{
  "n_layer": 25,
  "n_kv_head": 6,
  "d_mlp": 1152,
  "activation": "tanh_gelu",
  "norm": "rmsnorm",
  "positions": "learned",
  "attn_scale": 0.125,
  "tie_embeddings": true,
  "init": "uniform",
  "optimizer": "adamw",
  "beta1": 0.95,
  "lr_head": 0.00449,
  "schedule": "wsd",
  "decay_shape": "cos",
  "doc_mask": true
}
MLP neurons of a small language model. Each row is named by its layer, matrix (up: input weights) and neuron, and shows model dimensions 48-111. Each number is 128 + 24 x the weight over its row's rms, rounded and kept within 0 to 255.
Before each neuron's rows is what it responds to, as a language model described it from the Wikipedia text at the highest values.

Mostly place names and the first pieces of proper names, such as South in New South Wales or South Africa, Canada, Sydney, and surname starts like Ry- or Gro-; occasionally ordinary word endings.
L7.up543 [129 128 113 143 136 146 129 143 110 109 137 122 148 129 115  80 110 119  77 113 157  82 136 100 162 142 153 137 127 149  80 103 114 123 141 120 105 138 105 146 111 123 139 115 118  93 174 137 129 152  96 125 127 123 112 120 178 113 120 109 159  89 135 127]

Finite forms of "be" (is, are, was, were) right after a subject noun or pronoun, e.g. "symptoms are mild", "It is"; rarely an initial r or R.
L6.up703 [125 113 157  97 131 113 110  79 127 112 147 175 150 151 115 120  97 106 114 125 121  92  85 145 134  71 146 167 100 124 105 126 114 143 158 123 102 131 132 112 148 146 128 133 147 110 138 147 117 142 119 120 126 130 105 157 163 114  74 130 180  87 158 172]

Cardinal number words and quantifiers that begin a noun phrase in running prose, such as two, ten, seven, several, some, million; it also fires weakly on a and on word-initial pieces like Th.
L6.up540 [110 138  81 128 125 122 113 106 105 125 118 133 141 144 154 183 128 130  87 147 120 140 129 114 132 148 142  81 116 112  99  59 151  90 110  80 128 123 172 132 134 151 136 205 130 151 166 151 147 140 113 174 163 133 137 170 147 102 133 156  93  92 133 145]

The article "an" and the letters "an" inside names (Anabelle, Sean, Venezuelan, melanoma), plus nationality adjectives and country names like Argentine, Spanish, Romania.
L7.up465 [118 133 139 150 121 134  90 121 160 122 114 107 146 150 128 135 116 146 107 113 121 120 116 138 140 141 113  98  96 127 118 135 110 121  90 101  97 127 133 119 163 140 113 129 137 172  84 156 120 151 136 117 149 132 136 138 115 127 130 108 159 176 162 153]

Words about how media works are released, formatted or made, often in discographies and tables, such as CD, released, video, created, digital.
L6.up385 [142 171 121 195 112  80 111 103 119 122 137  83 139 160 131 164 132 142 147 132 141 131 137 156 134 146 108 195 122 120 116 105 141 150 123 138 165 143 149 114 126 146  86 153 138 160 138 106 164 110 109 148 104 109 124 131 130 109 130 127 120 105 125 131]

Short tokens readable either as whole words or word starts, chiefly " und" (German "und", or "un-" in undrafted, undyed); also La, Un, non, "=" closing titles, "^{".
L6.up910 [113 143  55 129 118 150 132 155 120 123 129 153 130 181 119 158 129 116  81  88 144 139 122 104 129 116 129 157 129 128 153 106 130 123  98 143 119 159 152 116 133 148 113 162 159  66 198 107 152 146  94 147 139 147 142 155 108 116 179 108 160 136 159 124]

Prepositions like by, with, as, into right after a past participle or adjective, e.g. written by, dissatisfied with, inventoried as; also some mid-word fragments.
L15.up357 [180 125 155 117  97 148  75 117 103 130 133 132 169 135 129 124  65 159 113 115 107 108 150 134 128 111 122 160 123  93 135 140 140 126 136 112 142  68 159  98 122 123 120 110  91 107 122 139 177  85 140 146 111  90 179 151 113 158 146 176 107 127 142 151]

The opening bracket or space before a converted measurement value, in tables and infobox stats, e.g. mm (2.9, °F value (43.3, ft (474 m.
L15.up1070 [127  93 164 156 149  96 149 131 132 114 142 140  83 123  77 113 140 130 137 122  82 127 124 142  80 126  88 119 107 127 135 101 135 144 129 177 177 106  89 122 149 154  90 154  78 118 166 124 128 121 107 102 131 160 165 149 134 178 105  97 125 118  97 142]

Words that set up a name, term or example, often followed by "as" or "after": such (as), named, called, known, other, former, term.
L7.up603 [143 146 123 171 134 153 159 120 148 111 121 152  99 150 123  98 150 174 158 110 125  75 127 124  99 117 121 124 127 159 119  96 148 139 143 148 132 104 132  93 180  99 124 102 150 129  91 122 104 150 136  83 116 110 137 138 122  94 116 113 147 119 136 137]

Relational words whose complement comes next or refers back, e.g. of, than, behind, such (as), latter, way, plus election-table Majority cells and date digits.
L15.up474 [ 79 112  46 129 132 131 130 112 152  86 116 110 174 117 157 135 142 138 135 129 116  94 130  99  94 150 142 151 106 115 127 111 135 126 102 113 140 104 145 125 110 143  82 151 162 203 135 122 117 157 123 139 133 124  95 185 123  98 120 134 147  91 120 135]

The opening word-piece of a personal or place name in lists, tables and native-script glosses, such as Ar(ne), Gut(iérrez), Cyrillic С or Japanese katakana.
L7.up1079 [ 95 142 102 130 133 122  92 117 138 120 128 133 113 136 144 164  94 158 124 132 153 111 139 112 136 110  73 126 163 108 140 108 127 133 133 125  91  67 132 110 125 102 125 124 150 131 136 107 103 148 136 189 147 121 124 145 137 100 170 118 143  95 134 127]

First word or capital-letter piece opening a multi-token proper name, especially South/North in place names (South Wales, North American) or J/P/N pieces.
L6.up1061 [106 144  89 175 148 148 139  94 147 141 139 160 141 116 142 140 140 152 102 124 154 121 133 125 151 109 117 125 162 151 110 124 156 109 103  98 117 108 115 114  78 162 142 129 151 109 120 113 111  93 105 163 130 106 101 134 137 101 137 138 148 135 114 109]

Mainly "consist(s/ed)" before "of", plus degree words such as master, Bachelor, graduate; weaker on count words like two, three, half.
L7.up364 [118 141 157 108 106 115 129 130 140 129 117  97  89 123 111 118 144 125 128 171  89 125 145 131  88 125 121 130 153  85 114 103 142 139 101 106 147 106 143 118 161 122 148 171 101  74 156 106  98 136 130 150 161 106 170 168 120  91  78 150 152 105 129 144]

Fires on two groups: modal verbs or which right after a subject or comma (they would, it may, which could), and decimal digits in Wikipedia tables (55.39, 82.5).
L15.up891 [ 91 136  94 110 123  93 141 103 127  81 130 128 123 111 103 146 112 119 186 128 134 132 144 107 133 150 101 102 135 149 143 102 136 103 103 133 160 134 104 138 140 143 139 117  96 131 153 164 146 123 123 116 180 123  86 121 165 148 106 111 126 122 132 110]

Words that continue a set multiword name or phrase, often in tables and lists, such as Second Division, UK Albums, as well as, et al.
L6.up811 [144 156 129 159 173 151  95 106 138 115 143 167 177 133 150 168 111 126 131  85  97 125 111 130 128 128 135 137 136 102 151  94 127 127 138 140  80  95 121  97  94 111 112 115 121 113  96 144 135 129 108 150 171 135 131 152 117 112 106 122 114 141 109 149]

The modal verb "can" right after a noun or pronoun subject in explanatory text, e.g. "proteins can move", "It can also"; also "found" after is/was and word-initial pieces like Man, Can.
L6.up854 [127 185  99 122 159  72 137 120 114  87 160 127 138 110 117 143  92 140 145 106 106 143 122 135 112 105 114 110  82 114  99 114 162 109 144 155 135 107 140 108 153 104 134 130 133 111 115 136  98 138 111 107  91 112 154 131 113 119 191 141 147 154 143 127]

Forms of be (was, is, were, are) directly after a subject pronoun, relative which/who, or noun, e.g. "it was", "which is"; also blank cells in number tables.
L15.up594 [108 109  92 179 129 124 176 141 130 120 110 142 118 132  93 107 125 116 105 109  89 132 144 135 100 119 122 130 136 126 136 111 137 124 145 106 143 100 136 148 161 151 109 117 145 115 100 155 113 104 121  91 124  83 158 140 126 131 184 174 131 141 138 122]

Periods after initials and apostrophes inside names in lists and citations (W. F. Sager, O'Leary, D'Urso), plus "an" opening appositive descriptions.
L15.up955 [106  90  83 169 143 127 131 160 143 126  85 146 168 116  89 139 169 118 123 140  86  87 111 103 121  96  91 118 105 136 108 108 117 131 123 152 155  98 144 144 128  73 147 148 124 113 159 165 135 105 115 125 141  93  95 177 113 152 104 118 155 163 165 166]

Past participles after was/is in passive constructions, usually with a by/in phrase to follow, such as released, built, used, translated; also of, that and table separators.
L15.up454 [112 190 105 144 149 118 115 157 124 133 141 128 118 123 154 159 152 123 166 159 135 132 131 110 139 119 121 144  80 112 156 112 135 137  91 172 132 131 125 154 132 103  84 116 120 143 122 100 130 167 114 153 137 112 136 142 138 121 101 124 112 127 122  92]

Tokens inside sports results tables and lists, mostly opening brackets before country codes or scores and "'s" in Men's/Women's event names.
L6.up103 [151 137  93 120 127 140 115 107 150 128 116 148 152 119 110 151 116 130 132 141 130 101 122 159 114 106 107 107 157 125 123 112 114 108 158 139 172 124 145 128 117 109 123 145 136 112 139  94 126 117 104 132  97 142  98 137 149 135 131 119 189 113 139 173]

Mostly "with" introducing an attached feature, tool or partner after a noun or verb (guitar with, camera with, teamed up with), plus possessive 's, her, and using.
L6.up1091 [101 151 119 143 191  95 125  72 116 133 139 138 117 119 126 166 164  88  71 128  98 131 117 115 137 130 112 146  63 134 141  99 122 137 133 124 157 160 117  66 150 101 120 116 156  89 125 149  98 126 147 138 114 136 131 156 102 158 118 136 182 162  99 101]

Car or team brand names (Chevrolet, Ford, Team), "Art" in art names, and past participles before "by" (designed, acquired, written).
L7.up476 [133 130 139 139 116 147 159  97 138 136 147 129 126 127 133 133 164 174  55 129 121 145 112 151 125 147 128 121  99 117 132 135 137 138 118 156 148 186 129 125 172 132 118  90 154 154 111  91 108 110 133 147 148 137 174 124 135 116 163 146 102 103 120 128]

Tokens inside proper names and competition terms in sports text and results tables, such as Major (League), Premier (Division), Living-ston, first (team), player names.
L6.up361 [151 147 108 164 113 131 128  89 142 122 146 154 149 124 150 139 131 156 153  97 119 159 106 167 112 100 100 116  96 107 113 126 131 100 142 150 182 115 122  88 170 101 167 176 142  66 116 105  86 122  81 148 101 111  86 136  93 154 120 133 138 151 127 102]

Fires on the main verb right after its subject or a relative pronoun, often only its first word piece, as in comprised, turns, strove.
L15.up335 [122 162 152 135 147 126 144  78 153 121 142 117  94 143 120 125 151 119 122 164 121 137 111 128 152  80 126 126 117  72 147 135 117 126 112 112 150 153 143 130  83 155 123 139 120  87 166 139 158 137  75 131 104  98 147 135 172 116 134 139 145 128 126 107]

Fires on modal auxiliaries (will, may, can, would, should) and subject pronouns (they, we) just after a clause's subject or comma, before the verb.
L7.up72 [122 131  93 155 130  69 130  98  95 101 167 139 133 126 115 196 151 125 134 130 121 182 144 109  96 121 116  89  92 152  91 100 134 112 120 102 110 148 111  99 147 113 124 114 130  99 166 126 106 135  97 123 125 127 102 139 190 134 137 128  90  99 105 124]

Adjectives like new, other, original, former, old and future right after a determiner, plus New in place names (New York) and some mid-name word pieces.
L6.up620 [128  96  95 122 162 138  80 124 148 151 127 114 217 128 172 143 147 156 136 158  99 119 134 104 107 102 122 110  92  68 117 133 146 145 116 120 124 105 155  97 191 132 153 139 115 139 105 130 108 157 164  96 131 105 130 135 125 124 115 157 128 113 115 126]

Mainly are/were/is after plural subjects (players were named, teams are tied); also final pieces of names in sports tables (Bolton, Elgin) and northern/southern.
L7.up42 [107 137 121 106 101 130 160  79 102 147 144 148 108 129 127  74 136 146 152 156 144 123  66 115  65 163  94 124  89 119 100 120 124 136 141 119 136 127 114 134 132 126 146 120 103 141 131 106 141 123 130  91  80 141 140 114 135 116 128 124 130 129 157 156]

Plural suffix pieces ending a split noun, often after a number or "other", such as submar-ines, satell-ites, wave pack-ets, resid-ues.
L15.up1151 [118 122 149 123 180 119 137 138 156 149 137 140 123 136 115  99 106  71 133 167 137 132 150 127 186 122 110 135 119 100 130 131 135 116 101 176 106 131 136 122 117 116 129 122 113 111 163 173 131 161 101 109 123 154 104  90 165 120 137 135 120  84 107 161]

Opening capitalized word or word piece of a name or phrase starting a table cell, list item or sentence, e.g. All(oa), Gal(way), Other, Among.
L7.up977 [126  88 143 150 145 100 130  95 142 120 122 144 173 153 130 130 124 130 135 147 136 132 132 103  91  75 148  83 147 117 127 122 126 132  78 122 162  81 132 135 130  56  81 145 108 126 100 141 124  91 120 171 207 119 105 129 154 142 101 132 170 104 134 117]

Tokens inside wiki tables and stat lists, mostly sports, such as a cell's first word (track, Team, Player), slashes in fractions (5/16, f/2.8), and All-Star.
L7.up958 [128 121 160  95 152 137 133  87 151 116 153 163  88 127 134  88 177 157 128 126 129  86 154 113  82  74  89 108 119 141 142 123 138  91 142 163 167  89 116 143 116 143  89 120 132  58 135 113 113 120 121 151 148 110 131 135 126  93 145 127 128 101 145 154]

Short pieces such as an, l, ul, El, San, Al, mostly the article "an" or an -an/-l word fragment, e.g. Taliban, Sabaean, Stijl, Elves.
L6.up482 [125  74 104 111 156 130 122 147 165 138 108 135 173 117 128 117 102  82 112 133 114 137 112  88 128  86 118 126 107 145 182  98 122 106  97  96  83 103 119 104 165 114 119 168 112 113 117 144 136 129 118 152 125 100 140 140 140 125 119 108 156 101 167 154]

Mostly "with", also "on" and "by" after verbs or nouns (honored with, in love with, on GameRankings), plus person-role nouns like author, player, member, and name word-pieces such as -ard.
L7.up196 [134 154 111 115 110 124  89 123 101 145 127 113 118 120  80 119 141  98  84 115 107 140 169 128 122 115 142 138  97 129 108 113 118  97  95 111 127 141 137  90 108 120 120 146 107 116 135 159 108 108 107 150 153 106 185 126 144 124 122 150 137 141 155 105]

Final token of organization names and acronyms, in charts, sports stats and references, such as SNEP, MLB, NASCAR, BBC, IPCC, NFL and Institute of Art.
L15.up362 [111 162 115 125 173 118 135 121  92  97 113 122 125  99 147 138  77 138  85 167 143 112 119 151 125 106  77  96 134 132 186 107 129 131 153 175 154 170 131 141 143 121 127 123 136 146 143 136 118 168  82 108 129 117 108 125 147 123 119 137  70 145  92  94]

Words in the middle of set multiword terms, e.g. metropolitan area, household size, Fighter Squadron, plus "+" joining numbers in sports stat tables.
L7.up546 [107 103 150 168 165  93 109 125 128 105 133 118 123  81 185 162 112 123 147  96 121 108  89 156 134 141 132 115 109 119 166  91 110 136 137 116 112 131 130 133 109  83 116  62 116 133 144 136 113  71  77 141 147 116 119 130 137 129 101 150 130 107 140  80]

Subject pronouns and relative who opening a clause, just before its verb (who was, he has, they should); also mid-surname fragments in name lists, like McC, LaM, Fraz.
L15.up974 [123  91 110 134 126  83 112 103 111  93  99 172 131 110 113 155 132 137 180 147 138  90  81 121 137 109 121 150  87 137 102 129 127 138 102 117 124 150 117 140 117 175 110 103 105 173 126 135 107 106 147  94 150 121 122 136 164 158 102 114 149  90 123 147]

Fires on the head noun or relative pronoun closing a noun phrase, often after a/the/this, before of/was/comma, e.g. "a change", "election process", "which".
L15.up35 [ 67 110 120  80 124 105 159 149 123 123 102 132 137 117 125 154 163 123  80 127 161 140 134 123  96 130 143 127 134 109 127 112 125 145  75 152 123 114 156 135 131 116  76 208 149 126 146 140 104 149 131 111 140 149 141 126 146 141 124 152  98  62  96 134]